MLP neurons of a small language model. Each row is named by its layer, matrix (down: output weights) and neuron, and shows model dimensions 112-239. Each number is 200 + 20 x the weight over its row's rms, rounded and kept within 0 to 999. A neuron's up and down rows have the sign that makes its largest values positive.
After each neuron's rows, "fires before" lists the tokens most often just after its 100 highest values on Wikipedia text that the model never trained on. A number after a token or word is its count.

L4.down26,181,213,189,206,221,221,183,230,259,206,212,204,187,199,213,243,218,206,179,228,168,204,204,235,211,200,188,198,188,223,180,190,181,230,193,163,193,206,219,215,201,201,173,205,191,202,205,179,174,195,210,204,216,188,206,211,182,211,179,205,197,195,205,186,195,201,200,237,210,203,170,205,217,189,188,169,200,196,197,183,207,189,182,189,181,171,218,181,189,203,186,204,191,205,182,197,202,193,188,177,187,194,183,173,184,168,233,216,208,192,229,257,190,170,173,161,210,225,184,196,225,189,188,211,222,224,171,202
fires before: " a" 32, " an" 11, " in" 5, " footballer" 5

L4.down1004,199,191,185,229,201,203,173,153,226,169,224,199,188,214,200,180,212,188,184,184,142,162,206,196,208,170,232,164,192,166,195,179,206,225,187,187,205,207,200,220,210,211,186,240,184,227,152,203,179,191,210,210,198,190,224,166,198,223,227,169,193,178,190,237,200,170,166,215,208,223,212,217,206,219,209,257,187,186,181,164,213,244,248,167,221,187,216,209,171,191,230,219,229,171,207,201,189,183,212,219,221,185,192,222,216,192,211,197,219,203,214,196,195,206,208,188,253,236,218,199,217,222,159,229,186,199,197,188
fires before: " the" 25, " a" 8, " that" 5, " it" 4, " by" 4, " to" 4

L4.down895,209,202,210,215,189,208,191,186,217,230,214,191,191,229,187,178,203,218,175,220,176,202,202,184,186,185,195,199,217,185,228,178,194,171,232,207,187,186,231,177,206,181,186,174,197,202,199,162,185,183,171,208,183,196,177,191,189,192,180,205,161,206,202,200,179,213,224,214,219,187,184,206,182,174,198,184,231,209,221,199,215,217,189,211,184,181,186,211,186,175,179,228,221,225,221,202,197,223,175,204,208,155,202,211,198,197,224,185,204,205,211,202,219,201,199,178,171,182,211,184,215,196,225,210,193,196,213,230
fires before: " |" 38, "St" 6, "astern" 4, "aw" 4

L4.down584,172,224,216,213,241,212,187,205,190,192,193,210,149,200,208,170,178,243,201,211,224,178,199,178,193,204,198,183,179,189,211,203,251,209,196,209,191,182,201,188,185,196,192,201,181,207,204,220,217,193,210,192,200,227,199,201,207,179,175,200,210,194,182,194,220,205,215,200,185,208,190,171,211,165,220,213,193,219,235,199,216,215,179,229,190,196,212,217,227,221,244,192,175,192,199,217,204,203,196,179,222,200,202,159,199,191,206,186,189,200,201,185,180,220,238,202,186,213,216,206,219,201,211,190,228,179,221,239
fires before: " |" 35, ")" 21, ":" 7, " J" 5

L4.down482,180,183,181,228,216,202,195,227,238,251,194,212,193,185,251,187,224,217,194,192,222,226,180,185,223,215,202,225,194,196,202,225,196,176,177,179,174,217,190,217,221,231,183,208,178,229,208,194,203,185,225,214,197,203,202,223,198,163,216,207,165,174,210,182,185,192,205,226,240,199,226,260,189,202,232,203,184,183,227,205,192,219,208,203,198,197,192,210,191,195,195,185,180,213,222,192,177,207,198,194,185,180,206,206,194,206,217,212,203,218,235,211,176,193,207,195,179,210,212,176,228,186,227,228,165,174,188,183
fires before: " |" 70, " 0" 4

L3.down465,204,178,185,163,182,166,190,157,225,217,197,229,213,200,215,208,198,190,198,214,204,203,185,189,214,159,192,224,202,173,211,216,203,216,190,204,220,188,171,208,169,192,235,212,193,217,186,195,168,155,195,224,215,166,170,182,214,204,207,198,201,209,217,198,179,241,210,209,214,213,202,189,192,196,230,205,183,192,206,206,231,207,204,205,183,170,183,209,239,209,205,202,218,171,192,229,202,218,187,205,194,192,192,204,181,187,184,189,210,182,214,200,222,178,169,171,230,223,216,175,211,167,204,197,221,196,139,200
fires before: "ian" 20, "ia" 16, "n" 7, "c" 6, "ia." 4

L4.down138,210,198,206,214,198,184,188,220,194,181,199,190,184,161,188,180,201,180,217,213,184,224,227,247,190,183,212,200,212,179,169,193,232,203,207,136,195,206,206,195,195,250,201,203,189,220,158,194,203,222,194,168,217,191,225,208,222,172,225,185,188,220,212,186,178,198,196,157,199,177,188,182,234,189,208,234,230,208,185,216,218,185,195,188,181,213,198,224,187,184,216,191,186,217,225,171,221,210,208,208,188,171,213,225,195,191,179,174,165,212,205,185,220,187,175,211,201,187,220,179,187,212,197,173,196,194,216,194
fires before: "\n" 60, " |" 7, ":" 5, "y" 4

L4.down624,178,225,198,201,216,198,183,184,164,191,220,221,232,175,210,199,172,201,188,182,183,223,194,226,199,194,229,177,185,201,193,202,208,187,220,163,175,178,192,213,242,195,172,193,192,193,209,207,242,200,194,192,231,238,192,197,189,215,183,207,215,215,221,186,206,195,234,207,187,205,191,215,184,210,184,189,185,197,252,175,208,217,217,185,251,205,168,190,187,215,190,186,213,188,212,165,234,195,195,220,185,219,196,176,188,213,226,195,195,194,207,164,183,193,156,216,215,213,211,218,220,222,223,206,218,195,178,206
fires before: " |" 29, "isc" 10, " S" 6, "m" 6

L4.down590,198,200,236,200,160,207,171,200,217,187,196,175,176,208,222,200,175,201,226,196,197,173,148,206,230,199,203,195,186,186,192,190,198,198,229,246,177,194,168,168,205,184,170,211,216,190,195,214,235,211,173,225,223,225,196,210,211,182,181,182,199,206,209,247,195,185,202,176,230,183,197,202,215,185,212,201,187,177,201,219,187,202,208,237,171,218,211,195,216,214,261,188,189,198,188,215,206,162,210,196,221,192,181,185,198,222,203,206,173,219,246,198,181,203,183,200,210,209,220,223,219,216,181,193,226,204,208,264
fires before: " |" 50, "es" 4, "ated" 4

L4.down750,222,185,193,210,191,169,214,221,220,208,219,200,184,213,233,176,192,209,200,184,208,185,213,228,196,197,213,226,218,192,189,218,194,190,182,218,191,188,182,200,160,219,177,166,209,207,228,216,188,247,197,190,215,215,199,173,236,206,238,178,201,206,215,210,209,197,205,166,207,192,200,220,208,198,166,179,218,216,174,196,218,173,182,207,205,179,188,169,212,199,241,195,179,204,201,196,198,189,249,184,223,210,213,196,201,178,201,191,179,211,180,206,202,192,252,174,210,186,176,201,204,168,214,178,230,203,212,196
fires before: " |" 25, " 0" 20, "\n" 9, " 9" 6

L4.down346,178,214,179,204,205,193,167,196,171,188,180,190,211,224,181,190,215,230,202,226,185,230,201,182,196,196,200,170,207,183,225,183,176,197,217,213,202,226,204,174,222,185,195,243,187,229,181,208,187,204,243,173,229,215,230,160,186,212,211,192,195,182,211,174,182,221,181,175,192,204,215,203,192,222,184,234,168,198,180,168,221,191,200,174,208,167,234,220,184,235,208,225,223,181,204,195,202,209,149,208,242,203,172,206,196,222,209,212,199,210,203,180,180,199,207,185,182,221,207,217,206,190,183,200,196,202,224,211
fires before: " the" 30, " that" 15, " he" 10, " a" 4

L4.down547,197,256,199,213,218,225,151,198,207,213,195,173,196,177,194,222,205,221,202,192,227,193,177,238,191,196,155,175,182,189,203,184,185,213,180,192,196,207,193,205,225,226,192,190,224,203,210,170,196,214,245,216,174,193,199,193,237,200,202,196,190,219,217,201,181,272,218,180,183,200,200,190,210,201,176,238,207,213,209,194,200,219,220,209,166,206,210,174,213,209,198,207,192,179,187,144,202,218,196,163,173,218,204,195,208,231,177,161,184,208,189,240,238,175,176,175,207,176,182,204,177,173,185,175,210,185,189,190
fires before: "\n" 26, " |" 12, " a" 11, "8" 5, "==" 5, " an" 4

L4.down0,202,201,205,201,198,250,228,225,208,216,188,189,216,173,212,231,174,190,196,169,185,185,191,182,199,192,220,210,188,199,195,192,180,214,163,211,179,201,201,215,218,190,182,221,195,190,195,228,203,198,224,209,179,184,210,238,270,183,237,244,215,175,201,215,210,199,217,195,205,189,170,212,192,197,221,194,246,200,164,225,176,216,201,195,230,220,190,198,207,224,156,181,194,211,226,180,221,207,168,186,211,182,184,220,180,213,215,219,172,225,210,219,204,222,194,187,221,194,186,211,191,219,233,207,187,167,195,207
fires before: " |" 19, " 0" 17, " " 13, " Go" 10

L3.down397,177,248,189,198,159,214,200,197,168,189,214,213,218,214,196,226,181,191,234,163,204,204,175,200,171,235,185,217,154,193,199,193,180,175,174,206,177,196,228,199,219,188,202,205,211,186,237,206,206,244,215,212,189,213,198,202,166,187,172,238,211,203,211,219,238,170,215,201,172,181,194,201,181,217,183,233,202,191,179,205,213,182,188,227,189,199,209,181,188,191,212,207,184,200,193,179,230,230,217,196,243,198,208,225,210,231,205,177,213,208,195,254,201,208,242,209,198,193,255,235,231,209,193,202,189,186,226,201
fires before: " of" 32, " to" 5, "i" 5, "P" 4, "ing" 4

L4.down418,233,174,207,219,220,197,229,214,184,205,195,223,220,196,206,202,191,194,193,164,201,157,196,218,195,186,153,222,218,227,222,184,190,192,201,184,223,228,200,211,183,215,192,196,196,219,193,188,204,196,215,215,204,176,180,222,223,230,203,174,204,214,171,203,182,221,201,209,224,209,197,225,191,163,228,189,197,210,236,163,206,244,200,185,180,172,221,229,208,203,222,233,166,219,178,210,187,207,225,174,202,205,237,216,180,223,239,186,193,229,230,199,193,229,196,182,229,206,178,137,205,204,186,195,177,202,168,222
fires before: " in" 28, " to" 9, " on" 8, " at" 8, " the" 5

L4.down1,197,176,238,186,209,189,220,194,158,199,213,152,222,211,197,199,222,189,201,216,211,203,171,202,222,220,164,200,217,209,213,154,177,208,182,184,196,231,209,199,217,191,197,155,199,197,196,192,223,212,178,147,236,191,183,205,216,231,203,208,227,179,211,215,163,190,190,222,182,185,209,213,186,213,191,161,198,175,182,201,223,195,199,229,215,193,222,186,170,214,232,185,207,241,180,192,213,232,223,211,188,213,217,222,227,190,241,173,211,193,224,238,200,193,179,210,200,223,210,205,195,209,163,192,213,189,192,236
fires before: " to" 39, " in" 10, " from" 6

L3.down614,217,174,196,241,232,202,218,155,270,181,200,209,223,212,209,190,203,221,192,154,207,218,189,217,195,180,195,177,195,246,221,197,181,190,208,208,194,204,191,201,206,210,189,200,195,206,216,167,173,197,201,212,194,220,188,191,222,189,207,200,179,218,182,216,186,225,235,201,214,191,196,201,180,237,214,157,177,203,196,198,200,203,187,204,210,194,220,204,214,177,236,192,225,185,198,206,182,200,234,220,238,202,221,172,215,214,213,192,150,188,197,157,170,185,195,162,188,209,218,221,188,220,180,225,197,189,234,203
fires before: " |" 70, "\n" 4

L4.down262,220,177,173,187,196,193,239,230,161,238,222,221,205,191,180,215,212,191,191,195,206,223,222,206,212,206,218,192,226,195,203,196,160,194,171,215,223,186,208,238,210,220,216,198,191,231,225,185,212,203,215,182,169,178,176,199,211,184,194,193,214,222,210,220,193,183,207,203,206,193,170,199,247,223,198,190,185,168,194,203,169,169,180,184,200,159,218,179,218,175,196,193,183,218,219,180,189,222,222,217,165,195,219,188,203,191,192,171,190,161,212,176,180,183,195,197,148,206,190,181,188,222,218,235,214,241,183,201
fires before: "-" 58, "\n" 17, " /" 7, "=" 4

L3.down285,183,243,217,206,247,205,217,187,250,167,218,212,181,254,186,212,244,189,197,185,190,170,167,132,183,214,198,195,191,189,171,204,215,166,226,191,196,207,193,205,199,215,204,196,188,172,215,232,203,198,148,197,194,199,218,181,242,200,193,209,178,235,177,208,181,211,194,166,210,224,215,160,195,192,161,168,193,203,185,196,209,205,178,179,206,203,210,185,207,225,179,189,201,203,228,205,198,201,199,220,176,203,209,170,208,189,172,174,190,223,164,198,192,203,193,192,140,197,183,225,217,173,184,199,230,188,182,206
fires before: "\n" 35, "r" 15